Weights of a small transformer language model: MLP 2816 GELU, a variant of Muon for these matrices.
MLP neurons of a small language model. Each row is named by its layer, matrix (up: input weights) and neuron, and shows model dimensions 448-639. Each number is 128 + 32 x the weight over its row's rms, rounded and kept within 0 to 255. Numbers have three digits each.
Before each neuron's rows, "fires on" lists the tokens most often at its 100 highest values on Wikipedia text that the model never trained on.

fires on: ")", "]", "\"", ")\"", "gh", "'"
L2.up918:150134184123218170112123085152161119108096137128085058165116162150091117170136136103119094165142127141053142044140151177114087103158091109126059112172159101108129071190092112139134131115092113127080173120094198133062153091147111125141164081166136159122154080146156147153152127171157145182134090100129115093098108166148129145122167117126153142137157151062167090141099180161104103109164171132125099107168143127159080086153097168155138113172108163143148078132156090160088112100081093055158141118131164097157103168145150131130169136105109098162088140118146109110205142187134136119

fires on: " of", " that", "an", " on", "ined"
L2.up2641:094120140185129130183188064113156105094048160109146142154146130114118146134121089178180066102126099111132116118133100145192119052094133164073102189127094113118153153153083072068096132134123157125139126088112145097134158233161192083095115152153103134069107105133161160110105168116126099141172099126086116133103156180125188091132197149136098166159110138145190118132094140120162166170148135121162127071048116100123149110095127087158114103150094080163116143088082095132128132048081175148137151075109156076146133143166051167123136100089162143127077109110066062112103111137144175173

fires on: "===", "==", " of", " local", " from", " assistant"
L2.up855:132202125124105149088132169095094125124152073158073186172192104118108170134133069101034102127094090143166171090176120122177115154154131124114115081094035133092120133116108117175206141147151085101131086102112108110119139088111101087106087103121083118099167189130182106095119112129140136117106113081107132068092110072116156130144130177093070107109170119106073059101161119054096134086115139152184139094141147084083149078125069150161113123162137118124106131120127109102120165030140174130121136115135070110104123147071168136149103155169099107125157155113058134074085171163131123143

fires on: ":", "\"", "\":", " in"
L2.up228:113138156131145115175132096138085152148048099087095153145167096103113170151119126116131150108092084164134167151127110131162109122210136111191131079169164110154132155131143188139111168120102107116143127165108093195114086150144121127145122161108103117115104109218092116157178105077135112123159162110058153159072153180132197102073132139167060117173124128132119094232099161120125096147162179163168155100131107107075067077100165152201112124129205143171100108103193109115105093068098125154071142122154111121135141113120142140169172164161156111111133101141125112113109176169171125129

fires on: " or", "z", " to", " should", "ch", "ill"
L2.up2192:077139156123159124170113117107190115140171136059093172089126132056104125127132146140124130126226122114126140117170135142144129117058129111128138084196126134084114162083113112091107064118116196197124144156129105199128115144135114142113132178099134118142132149134114133059147138067108191072143108131150103159155107146126140108101086171123045160110135149144130109116064076165129126108140161152119124121156117164147168159118137169165110126134084085092109140093115051090152133185165119182115125135147116096117120129133113055165077147079140151138109132189181141131132146170101107122

fires on: " e", " b", " ad", " h", "ig", " pred"
L2.up812:125107087129168040133137082121154084167132114076098162085135142079133119091162105120054099149114133122085099170109131205094094111169146163110107203157138101126097066087138092100132112106089171106156168087142119050132100167128167151141106135100140137100133083154204190123082094148140112107123138110168141136112128140119202134130123093150183093167170136159163173100186172120140082073153101126100183102182149098130202163089155078111075167137111059168119150144205084120125115106145109189115142179138115159094127128138094150126117118120095174126182093154099089120201158192114125121

fires on: "an", "ap", "ans", "im", "ian"
L2.up645:149133096145123166088172154117073099120132137165148109103084070172111124127103131177159116135136067150132147136125123119121079115132137137141156103122146050149110115113126133154128120125113119170116116121142144142119164161155117186131139132120178124142168150217111070137220152154121148090130168118123187142163071191091122132129170195135126149136161151152164150150095088138164157139146097152097102115118088129200074109140103139160098184132117084114136129178087142166138139092105093142210113117083121091115044164138164138171167148176110141171112106146117108120108090053166085118

fires on: " Cl", " cl", "az", " Le", " le"
L2.up2540:120177169109145108138143123169090121091112112108145139059121128151094081087115097066119138142199183120136151205127140148130119134118116131070075078146092119092183177116137138123141152136125127164089183134092133091166097185122146060082094111106113136139115153103104120137115122126087110137108057048105136094104150161103122124119204172151112097065101147076134162111077090150108114063073130154153145175122110114109096144121213087117166192169170110136158110154167135070128126117179133157126084122104129151128115076141144131084087101117136145119151139174172150180087117093159147130

fires on: " States", " African", "ian", ".S", "an", "ican"
L2.up755:082110102102140146048116132132042156123077151113041157109082164143061143139094108091160146117102156124158147163156118158108142153113177078123168108115137096179181095152151127158107110179165090101093163179167159144164162159130117124188133174120141130136088144117191138125185167156142104193142186118124128164130098096152140115124113096114097149069111145128117111147155132160139188130119066146074185134094155144102102101161114112108152159150115130145176145084133156158180181129125115105124209096088120112120099079132060179093072154123142121143119070138125110105141156075140166094

fires on: "C", "-C", "CC", "0"
L2.up770:096132100146133124100089083101110172113170163165095155130084199135118163070133092167046098113081130152166135095143110114138159119151164153091129072192097165158122121086115103110116120083113145103144088116139123105147122155129124078174076145128114183148140086118202086123117144180094105148137140181135080098089176150206156114121113133177110134141091117141091137141066143181138063136104157157117122121190144110133103121148125163122164092162143089085146146058138132095101170111108137123159137123123142113124107197116113160145132107118119114077049143103087148147082153154108127099

fires on: "it", " It", "-t", "iv", " off"
L2.up2135:133110137191115131091151177135125137089101160188160127169160167120129105110137101117152170144135044111142185121136121109063133159142148101113148132107141125027154105195111158118139154096160150120114107125077173173094114095117124147218151178116051126143141165080139145102125120113182157163127134112130064157118143124255111137076057132087071125165134160120144198122132061111131120124108169102098140138146143162110149199069157100166126135137133144089106093147146142108161140127136070109107138167165146123126110140121173127126211105151133081142089097113109139182109125102100150135

fires on: " and", "ree", "e", "sey", "one", " free"
L2.up317:124143128139110083132122163135086056111164142104059113126148129143129173133074125100111098083142065173172153183177146125127157141158195108143111101147112086151078070145112182056173149161128133085108140116164109112099143109134097152152066089154128167125088099149144113138100121081096174137091183164151105089105124135128117190136093137094144112122088144129084085113106100115113073125112130153117096151180122084145100153201070147077147088087127103154109117148140139108139099170115124150155095167092091141143110186134120137113141088152102131118076097084106114155128079187094092110

fires on: " against", " /", " [", " (", " by", " around"
L2.up2617:051107152071154081119089199088098168157073135102127109126147103124129155163135129124123101087138105152125135136156109058129096081173156145060129098110151139088178114140145101148133087146129050125147132178116135086190089171144102138162140116155171133128166137114178139069118128135180192111140132140133079112149181172100116161109110108119142066145132131119129093088151171115107143161098201132162112176110114167110142109110136116170168112115123113137128159136154149099175100145131166098095153127096142102105124117177143102215102155105112153116117134136160180061091125092083132110

fires on: " such", " inter", " of", " Inter", " well"
L2.up716:159184107152033158144110148134139120120161060119071062113173144144068079139142076107095055163121161082113145130113139125159127157158154165146081118150123129122167148135145141177150078155122181153154104146097105130107108168156174113094126099173067095122116202115144168148074145111137106160146116166117170155136147095111200173096113132134074090169132160073148098115148168124164067146065112090085102126148091106125180140109181166129085101117143127151138190095120080148120107121113153189186126152115160172115163077124122081158119110107141100156099163162134104156180159125125138129

fires on: "U", " U", " he", "-I", " Bun", "O"
L2.up2622:133059142164109120074178062097124226136082151115144084128162064095109097117143128108111110171084081181130130132135078147063052148139147134140138188080171157142085095119129144131149147139128101118095139117144161166085139110149078085081099113108130136131122145156136088103150115156106143113093127201131128114149164098142130045171141140140165130114100093147194156139152148062131112131109129168112180133117084143138101145158120101099094100102122105106145100133106126140189085066098101117197166076130114134079111062136115140102145169103139059165131204134134075142113107159161079132

fires on: "C", "MC", "ind", "yl", " board"
L2.up2225:144084128117127113117103118170110140053101186089145117111107087182052100100131110100179114075098134101079107071118137197104121106145101184072105094118120113188149147133163120141163118118107116072138088123130185094159104086131163116123072089124072152131125088114119100185158132049106098132103054168095120105110157105146088158100150115137092137143158179133090173081177192170088074087136099140138097128130155099064086075092086099140123120163102093107115144111126101092132143137102128157104113179130130089093153194127104096073167112118193182184107185136080118121150125149136092133

fires on: " ", "v", " V", "ab"
L2.up689:103107118096123137131131172116143107151116132132119124129149085105123109116133158182090104139158100128144055119095125116186166067149158095163076118143132135139091136112149141162122172099109155150054163099120109136123098078142083149119169074152154067086153099087176143136127162100096150144174141178086111139173106139095114113121114160129112073144132161185111143109181104100123155082098130101111108125130082058052143102133096173140125129177079134168169117107125132126140094132097175125123107115093147099175111113086151121146080170057182100171121114123128098160183112132080101146

fires on: " as", " |", " by", "bur"
L2.up297:132110110115140136112169113119123109145176169125053129185110140169077113130136113184117084092076147125190127107149152117120080126175149090150191137109141133147127154140127112128167138156085123134084119169150020188155166149175135102139156103117173136149097123092140148104136154135116178131114143166121137144120126157128189153065123147189135119153121112167145162142199056159110121148153096122113075176126096093082120122126169181104132115164128104102118144107151167164142077136095082124114139177089116146188095133124149092135055109105130103140119109127141160117151112103149115114

fires on: "ue", " Me", " so", "'t", " No", "we"
L2.up1202:142094078126163131134105161081082148121161156108101106119138140136060074116099150124093102108107142058126148183098209121161152223156166140169135179145153157133093121106096104162149195093147143150143130056111137140135122107130140122158105075101101125144142109119124082191123170121086104061131161142075185135107087124100152101158079165089138088123160175100166098197132100175113123184134155124147143138143116170134113124138147085093083125162124095186156117125098173101157138157097097121114039147142116110166158161086064124105130144122137127078088151140101186094139111130162107157

fires on: " Cup", "a", "iz", "ars", " Games", "is"
L2.up2557:110121116123143113137173119164156103124096116136116117117145092083133125164126130152116126109164200180131105118107171136134116063163159163211140127095163165115078181106130119122145146131154106091134108141120113153141145059127094155156105084090072145110062094119135174045086128159092101143181124135106135170096177134156121123088141069109110148180154160073091106087145131160105055191180159122122083128106143144132172143104181139149196124096121121154105141150119114132112142175134076139170176139059109138185215078108155073150207101077106158179105137115105131134141090147172122186

fires on: " and", " games", "==\n", " ==\n", "===\n\n"
L2.up667:118155108141140171131152146116088082093129069100162073201131133129102166180162171157161170099161093104151104137115097093099182163138174109091064117092165116142136136123142103151062149153148115105156163141092124137171148102139167101113113160082052133055152162092145152136133105104134103134127112105158094229091142146129071091146138161070065133158149149107140076069101087089135112141148080123065166150130120068150136148120134137090156092140132142128129143093116099098154140085077130207169105165129179125188156122157149095138169118076089081161111145120166119149140156146160122159

fires on: "\""
L2.up53:121150167107168150063107092153116105122134160148152148122143164086124118169108130104094135142133103083104174152142117082150099173180144135173063155164175098121116161173142091097173090136128151135210151120101073091123132148056121079114152061106097089152158130121074091142107123100086089106144121116112064151128136177144233146133146113117130097101156110084125098065096149086125136144124139134136072075197140111080092158154094081132121103136109150111135125106137125158096050111135118121084101184119092155137142108176118099121115137118148134127108158049187116095129146118125094126

fires on: " well", " such", " also", " Team"
L2.up369:104076059130124163146135145180075130142147081137094161110189139067084113107158153064104088108121144217164092150108123120157127162116175121131134116101128124143152111109178109123184124103108071109153116126067158124111122115084157142145088133093104099113145133157118161160088077171131089094090135124142142142120113134131201125139142068138125134119135140118062157118098112115103100147084199125096203100102146156175128118115140098109080114144195204119132116167163172165191089103147117118174097188156170150115112098143179096167150084122127098157134218148186105134107094140112109119